From a checkpoint of a small transformer trained on Wikipedia.
Size: width 192, 3 heads of 64, 7.48M parameters.
Architecture: RMSNorm before each block, learned positions, no biases in attention or MLP, untied embeddings.
Training: a variant of Muon for these matrices, 484M tokens, 7383 steps.
MLP neurons of a small language model. Each row is named by its layer, matrix (gate and up: input weights; down: output weights) and neuron, and shows model dimensions 16-79. Each number is 128 + 32 x the weight over its row's rms, rounded and kept within 0 to 255. A neuron's up and down rows have the sign that makes its largest values positive.
After each neuron's rows, "fires on" lists the tokens most often at its 100 highest values on Wikipedia text that the model never trained on; "fires in" lists the words (lower case) most often at its 100 highest values on Wikipedia text that the model never trained on. A number after a token or word is its count.

L7.gate224 [148 198 144 133 104 158 111 154 148 171 149  82 127 172 118 120 151 125 146  60 126 159 104 170 161 109 106  97 157 164  97 139 135  88 100 112 102 162 142 198 144  74 156  88 116  95 128 123  65  85 178 172  94 194  85  97 117 107 184 118 165 105  94 133]
L7.up224 [107 134 108  85  82 128 122 200 103 152 170 123 129 116  41 164  69  89 113 151 124 106  90 110 125 174  79 142 111 144 169 105 130 176 107 107 137 117 104  78 103  90 129 113 154 145 118  83 159  74  91  97 141 121 102  59 156 133 100 117 140 102 147 135]
L7.down224 [149 158 116 132  51 116 126 137 155 151 105 117  95 146 117  51 169 127 111  71 118 170  77 146 127  44 130 120  97 132  96 134 136  81  92 120 187 170 135 187 165  71 139 139  91 122  95 158  90 137 222 176 174 133 150  74 153 148 177 153 161 104  88 156]
fires on: " 2018" 19, " 2017" 16, " 2016" 14, " bus" 9, " 2020" 8, " 2019" 8
fires in: "2018" 19, "2017" 16, "2016" 14, "2020" 8, "2019" 8, "2026" 5

L8.gate102 [ 96 176 137 197 101  81 177 143 117 134  95  84 160 103 150 144 160 140 100 138  82 139  71 114 139 142 103 105 152 140  93  83 178 146 174 149 120 110 159 162 124 148 106 114 136  88 123 131 167 115 100  91 187  33  92 143 157 183 116 156  89 154 159  55]
L8.up102 [120  96 156 168 191  89 123  83 114 128 133 150 131 121 178 101 131 157  99 114  89 194 160 132  91 182 144 138 131 214 100  98 151 108 148  94 147 116  99 125 149 118  93 194 168 166 153  81 169 119 146 113 133 142 129  72 119 127 146  88 103 107 142 126]
L8.down102 [149 108 134 134 156 143  88  97 111 112 204 141 125 165 152  90 144 115 132 154 101 170 167 159  72 183 157  93 113 197 128 139 131 127 128  78 150 116 102 169 173 121 106 158 181 161 166  50 162 164 168 135 111 198 178  39 120  98 136  92 114  85 113 158]
fires on: " a" 91, " am" 6
fires in: "a" 81

L6.gate139 [112 148 112 120 188 114  90 158 125 170 124 103  99 159  80 119 174 132 130 131 130 132 135 117 125 109 156 152 119 138 163 161 101 121  96 107 106 106  96 120 118 107 111  96 150 147 164 121  78 119  90 138 166 141 132 148 214 168 124  82 165 159  97 102]
L6.up139 [123 135 131 128  63  89 158 136 128  65 136 203 137 130 153 154  60 125 113 125  85 120  86 121 114 153  92 114 137 109  76 118 153 175 146 156  98 148  85 109  78 127 135 150 105 101 136 198 136 126 175  80 105 124 105 188 160 117 146 160  75 132  97  68]
L6.down139 [ 89 151 182  74 166 116  87 159 117 168 131 158 139  92 126 135 132 138 127  99 132 111 130  98 142 114 103 141  89 129 117 100 133 126 132  99  76 109  70 125 102 109  60 166 159 129 180 141 116 167 145 103  87 107 150 180 115 184 141  79 136 106  73  75]
fires on: " and" 81, " educ" 10, " comp" 5, " who" 4
fires in: "and" 81, "education" 9, "who" 4

L12.gate55 [ 68 106 112 152 105  72 134 118 174 160  96 109 136 165 107 122 146 144 199 128  97  92 114 101 122  83 165 137 196 175 147  97 102  98 159  51 146 121 103 147 126 144 150  84 115 116 174 102 167 155  32 115  97 196 153 102 128 102 130 115 126 115  26  97]
L12.up55 [223 132 127  99 126 153 132  68 112 108 147 132  69  74 144 190 156  93 118  95  99 122 140 176 108  71 148 136 146 129 108 162 130 157 124 162 105 147 120 138 106 167 148 132 102  82 160  73  72 125 141 117 119  98 135 125 147  53  86  85 134 123 157 136]
L12.down55 [124  68 170 114 161 198 154  96 154 130 113 149 112 125 132 137 152 148  91 118 196  94 108 161 150 127 108 126 135 108  85 122 128 117  60 103 184 104  96 165 153 156  86 179 131 121 126 142 106 128 133 118  65  92  37 115 156 141 125 144 109 172 199 137]
fires on: " in" 60, " is" 15, " for" 8, " to" 4
fires in: "in" 56, "is" 15, "for" 8, "to" 4

L2.gate241 [164 136  86 194 151 184 158 129  57 159 162  91 162 100  85 110 134 107 205 203 167 110 119 135 109 133  80 136 159 115 133  76  76 159 109 110 126 166 124 163 120 151  62 156 100 145 119 135 167  96 103 179  92 138 132  86 103 107 158 140 150 103 150 108]
L2.up241 [105 151 132 153  90 133  35 139 104 142  84 177 106 145 138 167 170 102 100 161 179 117 141 108 172 151  74 182 126 125 157 142 151 105 209  84 122 124 159 168 170 134 154 120 154 131  88  52 119 169 122 119 150 119 159 123 129 134 105 156 116 114 186 152]
L2.down241 [132  88 127 120 148 143 229 114 148 103 176 118 144 123 136 102  80 153 172 101  95 110 119 160  82 120 145  75 134 140  96 109  91 178  41 159 146 141  80  97 115 125 102 139  95 121 189 208 110 105 118 111 104 125 109 123 120 126 144 122 121 139  78 104]
fires on: " near" 25, " election" 12, " album" 12, " River" 9, "ail" 7, " left" 6
fires in: "near" 15, "election" 12, "album" 10, "river" 9, "left" 6

L2.gate175 [100 119 162  91 110  87 131 140  80 118 122  99 115 126 116 143 108  88 142 133  74 156 113 138 113 148 155 162  98 142  53 109 133  47 138 132 104 138 106  61 100 155  80 115 136 122 137 102 117 150 138 130 149 194  68 172  98 111 204 127 142 122 116 114]
L2.up175 [120  97 120 111 124  62 103 135  88 146 145 126  82 151 184 143 112 123 108 134  63 124 106 153 109 127 167 194 154 155  97 109 127  88  45 148 143 152  92  44  82 151  95 133 144 141 103 129 117 147 175  80 144 137  94 179 110  85 188  66 100 168  78 115]
L2.down175 [132  76 201 131 152 104 103 122 155 158 179 168 114 107 120 154 131 177 105 188 104 132 101 149 105 141 161 158 153 116 103 167 142 147 123 158 161 176  91  95 118 118 175 140 152 120 115 116 105  69 144 100 117 114 157 201  91 140 131  96 178 100  97 148]
fires on: " and" 38, "'s" 18, " the" 17, "iven" 5, "iving" 5
fires in: "and" 38, "s" 18, "the" 18, "living" 4, "who" 4, "his" 4

L9.gate220 [131 148 105 105  99 136 144 109 117 111 109 164 118 128 107  58 137 126 145 123  67 162  97 163 148  93 168 147 138 124 134 102 159 131 145 133 149 102 135  89 150 140 146 146 157 102 117  98 128 155 141 153 132  77 106  91  54  87 111 213  75  97 153 109]
L9.up220 [150 116 112 134 100 148 144 142 194 149  66 102 109 123 178 134 107 100 135 104  97 179  89 102 134 115 121 127 122 118 155  94 145 208 118 111 146  81 147 154 153 142 140 200 119  86 110 156  31 109 135 116 161 143 165 158 108 179 147 144 134 138 130  95]
L9.down220 [156 105 164 167 105 200 100 152 123 140 118  99 106 186  96 138 155 126  99 142 110 158 126 114 118 123 182 104 111 142  98 135 111 151 193 122 172  75 120 140 104  77 154 172 133 117 180  70 139 167  87 111  88 186 169 102 129  76 124 129 137 118  61 120]
fires on: " the" 42, " his" 25, " their" 8, " The" 7, "The" 6, " pol" 4
fires in: "the" 52, "his" 26, "their" 8

L8.gate114 [142 178  76  97 145 137 146 141 106 107 168 129 125 111  84 101  99  94 154  91 109 135  72 154 185 161 141 114 127  78  90 139 111 132 139 117  83  75 137 117 136 155  91 123  99 102 134 148 120 138 128 104 142 149 118 193 172 162 108 166 174 125 150 119]
L8.up114 [196  64 139  95  95  63 109 114  87  96 124 112 151 219  99 126 105 106 124 152 133 108 130 168 153 113  57 103 108 163 131 126 153 109 173 143 121  77 163 124 103 166 100 172  74 122 149 104 107 138 150 127  98 119  77 153 133 108 116 147  98  96  71 157]
L8.down114 [156  78 149 160  86  63  57  98 145 122 129 121 141 145 174 120 186 109 126 171 158 124 174 140 110 116  60 106 122 187 143  94 108 130 124 183 128 127 186 143 109 116 112 182  83 172 158 129  79  94 170 115  97 137 115 148 156  92  99 109 140 115 109 174]
fires on: " col" 22, " feat" 22, "use" 15, " served" 9, " included" 6, " will" 4
fires in: "museum" 15, "features" 10, "served" 9, "featured" 6, "included" 6, "collection" 5

L2.gate39 [119 149 117 108 156 118 144 120 152 157 109 131 134  91  71 122 120 137 136 134 148 143 156 127 145 101 130 183 107 183 149 170 137 136 133  68 161  85 102 112 178 135 113  99 168  92 125 108 175 146 165 125 147 222  60  99 156 163 152 154 100 153 122 163]
L2.up39 [ 88 119 155 134 211 157 138 201 154  74 119 176 158 119 141 154 132  84 116 164 128 121 188 118 139 129 124 111 123 114 192 138 147 140 134 170  79 109 146 174 115 103 153 168 135 129 145 135 118  88 118 117 160 116 137 142 143 131 171 140 154 138 134  92]
L2.down39 [ 61  99 154 138 172 117 151 171 123 109 121 181 158 101 105 123 145 114 111 152 115 109 169 114 127 141 100 133 167 154 216 142 147 143 118 148  44  46 155 163 106 152 160 182 106 117 155 122 133  91 115 103 164 161 129 145 122 138 144 128 149 126  99  72]
fires on: " September" 24, " November" 23, " October" 22, " Dec" 9, " January" 8
fires in: "september" 25, "november" 23, "october" 22, "january" 8

L9.gate152 [ 88 175 138  54 109 142 135 130 117 144 144 124 159 111 105 172 127  71 181 105 116 159 129  97 135 148 125 155  90 183  72 143 160 125 118 145 131 160 129 148 138 144 153 148 116 164 126 125 142 128 148  52 151 119 118 140 185 104 168 154  97 127  79 104]
L9.up152 [123  85 115 160 137 130 140 118 121  93 169 110 172 178  79 181 159  95 158  66  99  70 142 154  99  70 142  87  99 109 114 189  74 118  71 143  93 167 140 176 173  93  84 139  79 186 132 148  88 111 124 124  76 159 126 137 155 120 112 126  70 141 136 125]
L9.down152 [139  72  92 162  64 102 136 152  71 134 119 147 181 135  94  44 106 154 146  73 137  71 112 130  81 119 127  91  69  41  98 145  75 143 116 125  98  73 141 143 161 132 100 193  85 133 136 156  87  92 178 152 116 164 141 132 152 123  83 138 126 170 143 116]
fires on: " at" 43, " from" 35, " the" 5
fires in: "at" 42, "from" 36, "the" 5

L19.gate217 [160 120 170 130 149 107 140 173 116  99  99 121  85 140 130 168 203 120 104 158 135 148  75 125 129 167 141  92 125 106 169 133 184 123 106 182 107 113 193 176 123 141 155 137 144 172 100 136 154 152 184 125 152 145 133 117 172 105 157 160 125 158 128 116]
L19.up217 [190 139 103 156 101 147 142 171  91 122 123 185 157 130 108 107 146  88 139 111 129 149 153  76  81 154 163  81  97 114 114 127 107 144 119 114 108  83  72 127 114 103 141 141  91 172 146  94 140 163 171 129 131 154 149 145 139  90 129 134 134 186 127 105]
L19.down217 [ 65 158 151 154 148 151 105 128  96 128  54 117 141 140 135 122 122 147  98 148 107  93  77 137  83 128 123 117 125 174  75 137 141  78 155 154 160 179 137 157 142 120 116 199  81 143 181 119 142 135 109 119   3 134 120 154 125  97  97 117 133 145 146 124]
fires on: " some" 18, " most" 13, "any" 9, "ost" 8, " any" 7, " many" 7
fires in: "some" 23, "most" 17, "many" 15, "several" 8, "any" 8, "numerous" 5

L8.gate133 [143 194 116 120  86 128 143 155 124 102 140 104 126 162 154 131  94 139  81 158 115 157  97 188 110 164 113  89 129 135 139 155 134 126  94 154 141 122 149 144 118 122 126 141 167 113 141 143  85 120 111 102 170  73  89 103 164 133 157 139 119  85 144 116]
L8.up133 [106 107  96 123 135 117 111 102 111  88 190 138 153 136 158 178 152 117 102 123 118 193 120 133  94  67  74  93 151 102 111  94 142 142 143 115 142 174  80 146 142 154 156 111 141 164 100 104  88 149 171  94 147 190 125 123 171 134 139 174 148  88 104  73]
L8.down133 [141 114  53 111  90 133  83 105 143  87 181 162 121 156 123 149  89 114 145 173 108 156  67 220  84 150 124  98 146 112 144 141 154 140  92 152 169 131 130 115 128 125 149 199  98 107 121 169  74 144 170  99 154  96 153  77 151 141 111  98 117  78 155 124]
fires on: " comp" 25, " At" 22, "uring" 12, " He" 7, " App" 6, " at" 6
fires in: "at" 14, "during" 13, "he" 11, "apps" 5, "she" 5, "composer" 5

L2.gate94 [133  81 183 129  82 119 142  69 122 117 126 181 127 128 121 118 136 132 129 126  88 128 125  61  92  92 119 138 182 123 146 150 182 130 138 107  82 129  83 116  90  95 125  89 177 165 101 104 154 152 119 131  95 124  76 152 173 144 186 142 118 147 127  97]
L2.up94 [174  88 139 124 102 146 123  88 123 140 127 122 106  66  36 135 150 162  93 126 121 178 158  70  88 126 112 106 175 137 186  98 116 146 143 135 127 162  97 137 117 138 125 128 142 173 178  98 137 138 105 119 139 131 136 101 172 119 110 108 141 178 101  89]
L2.down94 [135 184 107 160 128 127  79 151 130 104  98 128 143 111 117 155 150 132 141 133 155 148 128 161 119 116 138 110  79  98  97 119  80 126 109 167 210 141 158 114 188 164 106 180 101  86 161 129 113 109  83 130 175 168 184 133  80  69  82 102 158 127 120 173]
fires on: " has" 23, " which" 19, " died" 11, "ient" 5, "ong" 5, " other" 4
fires in: "has" 22, "which" 19, "died" 11, "gradient" 4, "other" 4

L16.gate228 [141 115 104 239 134 127 131  75 161 110 110 139 147 133 168 135 152 158 196 138 165 166 113 105  98 155 121 128 151 174 101 166 196 106 139 112 103 110  80 164 147 142 137 149 158 153  39 155 146 140 125 146 132  49 109  87 102 126 185 165 109 128 141 154]
L16.up228 [122 154 109 145  89 132 179 107 145 156 138  98 194 157 146 149  78 109 204 107  66 100 191 121 139 184 132 136 127 193 131 115 157 115 135 169 163  95  73 173 175 141 136 127  80  94 108 154  86 128 172 165 130  98 137 118 150  99 119 144 130 113 142  93]
L16.down228 [117 111 150 182 100 173 133 156  82 122 132 156 156 107 139 150 192 106 129 116 146 155 101  78  89 191 162 137 101 165 139 166 174 116 139 142 153 117  68 112 113 120 127 154 101 133 126 157 112 181 117 121  46  67 142 117 107 136 159 122 124 178  99 108]
fires on: " a" 63, " were" 7, "ant" 4, " was" 4, " s" 4
fires in: "a" 56, "were" 7, "was" 4

L7.gate11 [151 115 112 158 132 130 168  68 184 151 100 158 126 112 153 147  60 135 131  72  78 138  59 124 128 149 151  87 139 127 188 153 118  86 119 160 113 118 129 158 126 110 125 134  70  56 116 120 142 101  89  62 119 175 121 105  99 107 122 144 150 107 115 175]
L7.up11 [173 134 110 130 115  95  87 104 229 141 125 128 151 122 123 123 127 129 114  89  67 160 113  77 149 191 121 140  95 146 154 145 146  98  89 137 165  78 136  69 134 174 143 160 113 113 133 110 152 135  96 115 103 182 109 134 116 130 142 143 105  96 104  75]
L7.down11 [174 139 129 166 137 114  78  84 190 144 131 185 134 121 137 119 148 172 157  82 109 182  95  97 148 189 119 147 134 121 190 139 149 106 105 138 164 104 166 143 110 112 115 147  80 135 136  72 158 158  73 156 114 142 116 100 115  99  83 135 127 134  97 119]
fires on: " the" 55, " inv" 11, " German" 6, "ist" 6, " The" 4
fires in: "the" 59, "german" 6, "involved" 4

L17.gate102 [109 151 148 134 104  84 113 104 144  96 138 107  86 158 116 134 129  96  90  81 126 150 123 116 149 176 118 171 130 147 119 150 128 124 123  98  68 144  84 198 126 147 152 138 116 104 169 140 122 118 176 177 112  39 149 113  59 108  90 147 122 149 149 155]
L17.up102 [127 125 172 176 173 124 130  98  84 163 127  89  74 173 150  76 122 179  94 133 114  97  76 146 142 137 177 171  90 127 108  81 130 130 190 144 113 126 134 152 103 105 108  97 133 133 155 150 148 104  83 154 148 135  81 121 159 152 108 132 132 174 164 118]
L17.down102 [125 101 129 105 119 169 125 113 170 126 131 196 118 179 194  88 108 105 148 119 187  90 120  69 112 129 143 109 161 110 129 144 153 146  81  74 133 108 160  99 147 135 117 187  52 159 101 156 149 207 121  77  71 148 138 116  60 147  91 131 149 103  85 106]
fires on: " to" 31, " a" 27, " the" 9, " on" 6, " as" 6, " are" 5
fires in: "to" 31, "a" 25, "the" 9, "on" 6, "as" 6

L5.gate92 [121 102 124 144 107 113 153 135 165 120 136 146 178 142 126 129 126 147 160 166 114 146 195  68 114 130 126 148 168 142 118 149 134 106 213 142 125  98 110 115 122  76 156 107 106 133 143 136 124 138 134  97 141 142 111 134 110 146 163 151  92 122 133  91]
L5.up92 [161 123 121  96 125  75 105  89 144 115  90  86 180  87 129 165 135 148 108 119 157 129 183  85 117 116 139 143 136 163 163 150 128 162 170 123 102 110 122 143 119 205 147 167 105 137 141 130 133 129  59 104 107 132 121 182 120 143  85 121 172 103 104 140]
L5.down92 [127 121 105 106 105  81 106  96 132 153  87 102 158  81 151 149 132 158 137 136 155 138 140 124 116 142  99 148 152 162 164 143 135 171 138 116 117 137 123 129 138 213 141 162  94 123 135 146 138 117  67  91 103 143 111 165 155 162 103  89 117  43 110 158]
fires on: " October" 26, " September" 22, " May" 11, " August" 11, " March" 7, " War" 7
fires in: "october" 26, "september" 20, "august" 11, "may" 10, "march" 7

L12.gate82 [ 97 106 157 102 148  92 136  91 128  94  95  90 128  89 131 206 139 171 142  96 132 103 144 163 139 174 143 137 159 128 150 167 154 147 138 114 134  84 193 133 144 126 155 149 146 151 116 141  59 105 141  57 129 145 112 182 189 152  86  75 160 130 107  77]
L12.up82 [ 97 157 151 113  65  98 102 138 114 121 151 122 134 151  98 146 153 137  97 155 105 162 102 137 131  84 126 109 105 114 132 140 174 135 146 143 102  71 163  92 124 140 161 144 109 124 148 131  59  79 122 105 135  90  88 163 156  98 102  79 108 134 176 158]
L12.down82 [130 124 203 163 190 137  84  96 134 148 127 120  63 162 135 137 133 125 129 172  88 152 173 173  96  74  75 123 105  90  84 110 157 131 136  87 141 171 108 183 115 100  98  98 183 162 169 152 102 124  82 105 141 132 120 128  87  97  83 193 100 119 112 169]
fires on: " and" 92, " to" 5
fires in: "and" 91, "to" 5

L17.gate9 [237 100  94 192  92  67 135  99  99 153  98  87 103 118  98 141 152 119 124 137 106 121 152 107 168 127  90 112 148 124 104 180 107  97 128 129 122 111  96  95 187 144  84 130 178 112 144 125  97  75  91 166 159 139 145 148 121 116 123 138 142 128 142 115]
L17.up9 [ 88 185 116 113 108 152 175  70 149  92 132 135 126 153 121 172 140 143 171 115 105 148 164  79 114 164 109  92 110  87 126 136 156 136  94 102  63 128 123 160 156 196 161 113 120  27  92 149 163 167 133 109  74 143 137 154 106 126 108 123 105 124 107 122]
L17.down9 [172 179  91  99 161 113  94 165  64 125 168 162 131  88 142 129 150 140 163 153 167 153 169 125 135 114 135  99  88 150  77  91 102 169 168 120 140 156 195  93 188 126 125 167 153 106 168 113 176 105  53 167  96 133 137 104 114 124 221 113 158 156 201 155]
fires on: " was" 37, " were" 9, "l" 8, "k" 5, "v" 5
fires in: "was" 37, "were" 9, "unknown" 4

L14.gate61 [150 113  84  99 135 142 138 115 124  54 130 126 189  64 119 130 110 162 131 120 168 108 117 150  90 128 117 174 139 132 153 117 126  86  78  90  97  84 124  67 112 157 144 208 185 114 112 151 105 125 131 139 159 155 151  85 168 112 159  70 161 100  99  98]
L14.up61 [185 167 107 153  89  69  98  94 159 114 109  53 134 113  98  90 141 189 106 101 132  89 119  97 117 113 155 102 174  64 174  96 167 146  99 143  80  71 136 155 165 151  87  79  61 125  92 135 164 124 118 140 149  95 159  99 115 119 107 175  84 117 143 101]
L14.down61 [140 119  98 148 131  82 186 163 105 187 197 165 112 116  97 127 105 144 111 126 111 135 169 113 111 150 124 166  71 137  78  78  79  72 183 163 109 163 130 174 113  81 100 109 144 109 165 101 161  60 164 143  38  72  73 132 119 111 109 113  95  95 157 174]
fires on: " not" 41, " to" 11, "ained" 10, " also" 8, " sign" 5, " only" 5
fires in: "not" 35, "to" 11, "remained" 10, "also" 8, "only" 5

L18.gate190 [116 127 141 153 126  93 126 113 190 150 153 188 154 140 125 116 155 174 121 182 101 133 117 128 136  83 150 144 132 128 151  78 149 126 110 154 147 156  79 100 207 182 199 142 209 145 112 213 124 138 140 111 135 110 119 142 161 130  90 112 131 136 129 100]
L18.up190 [ 98 128 147 161 141 158 143  71 147 115 127 120 117 132 130 135 150 143 100 137 134  97 110 110 137 146 193  83 124  96 104 203 109  90 152  75 118 100  92 161 154 172  90 117 106  95  96 115 128 142 102 164 130  86 130 164  85  97 194 154 101 127 155 137]
L18.down190 [133 141 124 106 128 169 159 118 123  93 164 136 149 165 112 146 113 135 199 144  97 133 128 136 128 102 162  77 128 101 107 104  95 100 148 109 116 131 135 107 135 191 186 139 158 141 181 136 106 100  98 222  63 136 108 151 160 156 173 167  94 133 150 111]
fires on: " was" 58, " as" 12, " became" 7, " been" 5
fires in: "was" 58, "as" 11, "became" 7, "been" 5

L18.gate80 [159 101 132 122 126  98 107 102  84 134 106 118  65 101 137 162 150 108 127  59  33 126 126 142  89 144 139 127 133  82 118 100 137 143 136 145  91 135 128 137 103 114 200 101 149  33 108 134 115 218 166 150 100 166 137  71 114 132 138 129 110 180 160 141]
L18.up80 [170 108  99 130 171 145 130 159 128 150 155  96 153  93 145 160  64 134 152 142 103 143  89 119 196 177 159 120 142  96 128  82 148 145 128 189 140  99 136 113  86 117 128 146 186 166 129 144 140 145 173 146 103  71 159  68 104 125  75 109 114 171  86 169]
L18.down80 [108 150 142 142 101 145 114 158  94  90  98 128 128 196 142 123 109 164 162 207 152 150 136 165 135 128 132 142 119 172 175 156 115 119 120  56 174 104 116 164 135 151 154 124  60 121 139 151 115  82 119 130  45 156 114 166 145  98 165 132  81 118 135  83]
fires on: " a" 19, " some" 14, "any" 7, " made" 7, " with" 5
fires in: "a" 19, "some" 18, "many" 11, "made" 7, "with" 5

L15.gate181 [127 131  98 139 133  71 161 115 166  80 130 130 119  95 155 125 122 125 162 166 152 109 109 116 144  87 190 134  56 170 169 159 101 133 164 164  97 141 114 153 164  70 131 120 110 132 151 154 132 167 141  98 124 122 117  84 159 169 175  71 142 111  70 179]
L15.up181 [104 134  69 122 152 152 116 167 107 151 177 115 118 151 136 179 140 119 103 124 142 157  92  99 141  85 160 120  96  87  82 155  68  93 157 134 181  92 161 127 151 146 155 163 112 199 176 101  88 163 156 115 131 136 174  89 140 113 165 156 104 145  26 102]
L15.down181 [201 123 143  76 177 147 138 162 105  79 114 158 159 148 162 102 117 124  78 130 118  97 152 115 157 134 156 149 139 118 164 150 125 138 126  39 181 207  63 159 122 162 104 118 130 103  84 114 159  69  67 165  60 139 126 144 118 125 146 106 163  41  74 176]
fires on: " music" 32, "ry" 26, "ity" 5, "ic" 4, " Country" 4
fires in: "music" 27, "country" 19, "industry" 4

L2.gate146 [ 91 142  95  94 135 109 180 155 111 189 136 102 158 148 173 118 152 139 156  92 101 124 117 128 139 113 185 171 136 114 130 132  99  97  61 137 138 157 139  78  78 152 163 144 127 154  91  91 175 165  95 137 180 167 103 127 182 150 166 125  82 143 116 146]
L2.up146 [175 149 114 139 133  71 174 124 128 207 124 124 112 141 173  76 145 126 177  79 125 111 137 138 154 108 163 153 163 147 136 113 161 122  88 116  97 127 156 123 142 137 131 140  77 145 129  78  72 156 105 120 160 161 119 119 167 138 165 123 168 176 117 104]
L2.down146 [ 97 139  55 132 145 108 169 110 115 133 160 137 125 141 131 121 148 186 138 114 128  96 129 119 155 151 202 108 148 115 164 159 100 157  83 105  88 182 184 108 120 126 139 137  59 130 139 100  93 140 132 170 196 110 143  86 131 142 150 110  98 146  84 145]
fires on: " count" 27, "ack" 22, "ount" 12, " part" 8, " at" 6
fires in: "country" 18, "county" 11, "party" 11, "at" 6, "hold" 4

L10.gate170 [140 201 119 102 168 143 140  79 172 209 128  73  66  78 110 116 119 170 114  94 101 101  81 146 134 146 172 206 128 149 119 136 159  76  70 145 124 115 134 161 127 117 163 202 152 134 139 141 145 123 133  54 130  93 176 121 148 119  97  96 150 108 127  95]
L10.up170 [142 183 162 111 155 107 180 174 115 115 132 112 155 121 147 113  41 181  99 176 190 183 142 107 176 140 156  86 115 147  93 150 167 106 101 169 157 117 133 120 153 123 118 111 124  96 103 106 123 130  78 160 153  86 154 126 168 111 127  83  99 149 190  98]
L10.down170 [ 92  92 147  93 215  79  92  69 176 145 146 121  77 132 107  85 141 112 145 102 114 141 133 158 146 143 155 135 133 100 138 186 184  89  97 192 148 134 107 131 125 148 124 143 153 102 110 115 159 107 119 111 176 137  97 135 164 118 158 118 132  50 191 139]
fires on: " of" 39, " 199" 18, " 198" 13, " to" 9, " 197" 4
fires in: "of" 38, "to" 8, "1991" 7

L5.gate58 [ 83 144  95 105 142 132 117 131 152 153 124 138 131 152 115 180 138 106 161 112 126 155 121  71 190 190 110 132 124 177 147 134  82  87 138 109 155 124 121  88 151 129 139 123 175 120 126 197  87 101 146  98 164 134 136 103 121 129 110 131 144 148 113 134]
L5.up58 [112 183 109 123 124 110 156 126 122 166 129 141  83 155 138  98 142 143 153  89 125 154 186  97 166 132 159 114 171 174 202  97 144 175 142 165  91 207 157 142 152 105 191  95  91  91 145 194 117 110 109 137 138 157 110 149 127 161 203 165  93  60 121 120]
L5.down58 [115 127 112 135 111  92 139 113 154 163 145 157 127  90 153  64 124 170  92 131 134 109 165  94 148 120 174 100 146 182 235  90 128 195 151 173  85 156 187 137 117 153 159 128 136  52 155 130  82 108  94 135  68 199 118 171 105 176 180 178  73  72 120 172]
fires on: " April" 24, "ul" 19, " February" 16, " November" 10
fires in: "april" 24, "february" 16, "november" 10, "january" 5, "june" 5, "july" 4

L19.gate187 [ 99 134 127 149 154 171 118 134 126  72 105 108 135 125  93 127 149  84 137 167  62 145 158 118  92 118  72 186  88 148  98  97 153 112 119 141 105 148 116  97  87 188 155 113 145 110 144 140  85 180 184 113 189 116 192 135 148 139 114 134 166 140 209 143]
L19.up187 [141 159  79 172 120 152 126 124  90 118 119 104 100 123 127 160 111 134 172 157 121 122 119 144  88  99 104  94 132 139 110 148 192  84 155 116 153  96 108 124 130 107 159  84 118 128 105 154 159  93 125  90  88 162 118 110 136 124 156 118 131 130  90 131]
L19.down187 [ 89 126 122 106 126 129 112 127 190 113  91  89 130 159  81 125 142 118 144 153 185 113 124 119  31 119 124 107 120 134 148 162 168 100 110  98 119  66 101 123 154 158 110 195 107 155 138 149 149 117 171  76  19 164 135 127 132 116 140  85 137 105 146 128]
fires on: " a" 66, " A" 34
fires in: "a" 73, "awards" 5, "according" 4

L6.gate203 [ 88 147 110 119 145 123 121 159 112  99 157 122 228 168 101 130 172 107 130 149 112 174 147 117  92 199  92 106 153  85 113 179  77 141 131  53 160  96 117 131 161 162 100 107 119 139 138 121  85 136 164 118 129  99 139 144 127 152 109 131 141 114 154 146]
L6.up203 [102  65 109 124 170  83 121 131 107 176 114 116 118 104 135 167 116 157  97  94 119  79 124 167 117 153 109 112  97 150 170 124 155 124 186 115 128 105 103 147 127  76 207 168 115 134 115  93  80 146 125  83 164 114 149 141 144 140 102 141 194 176 118 104]
L6.down203 [147 178 171  85  90 142 109 108 113 100 119 135 183 128 119 150  94  55 139 179 123 182 131 109 102 131 155 127 120 111 105 175 104 123  79  77 163 129  92 112 180 219  81  88 118 158 124 139 192 131 143 158 127 121 129 135  73 126 170 139 144 107 123 163]
fires on: " 19" 51, " 18" 28, " this" 4
fires in: "19" 25, "18" 24, "1920" 4, "this" 4

L2.gate83 [ 95 162 173  77 119 143  73 119 128 138 101 158 142 162 125  80  88 122 136  77 154 133  97  95 121 128 131 137 161 151 117 130 132 119 111 129 101 162  79 119 178 131 100 144 159  91 136 176 149  94 120 124 110 122 147 115 187 127 142  28  79 159 125  84]
L2.up83 [135 135 150  78 121 154 131 124 130 147 156 122 103 115 148 102 144 146 140  81  99 186 160 125 116 167 112 146 151 116  92 128  76 120 128  91 148 171 144 125 121 105 155 189 160  74 154 154  99 144 133 134 153 135 171 125 185 163 131  84  88 143 131  84]
L2.down83 [164 101  45 118 179 165 172 120  88 139 167  52 117 101 120 122 143 125 139 139  81 172 159 141 137 158 142 138 102  84 105  99 126 111 122 132 129 144 180 105 114 102 172 163 113 117 126  97 106 203  99 164 163 177 101 175 132 142 138 164 152  74 193 124]
fires on: " was" 47, " his" 26, " became" 6, " were" 5, " school" 4, "arge" 4
fires in: "was" 47, "his" 26, "became" 6, "were" 5, "large" 4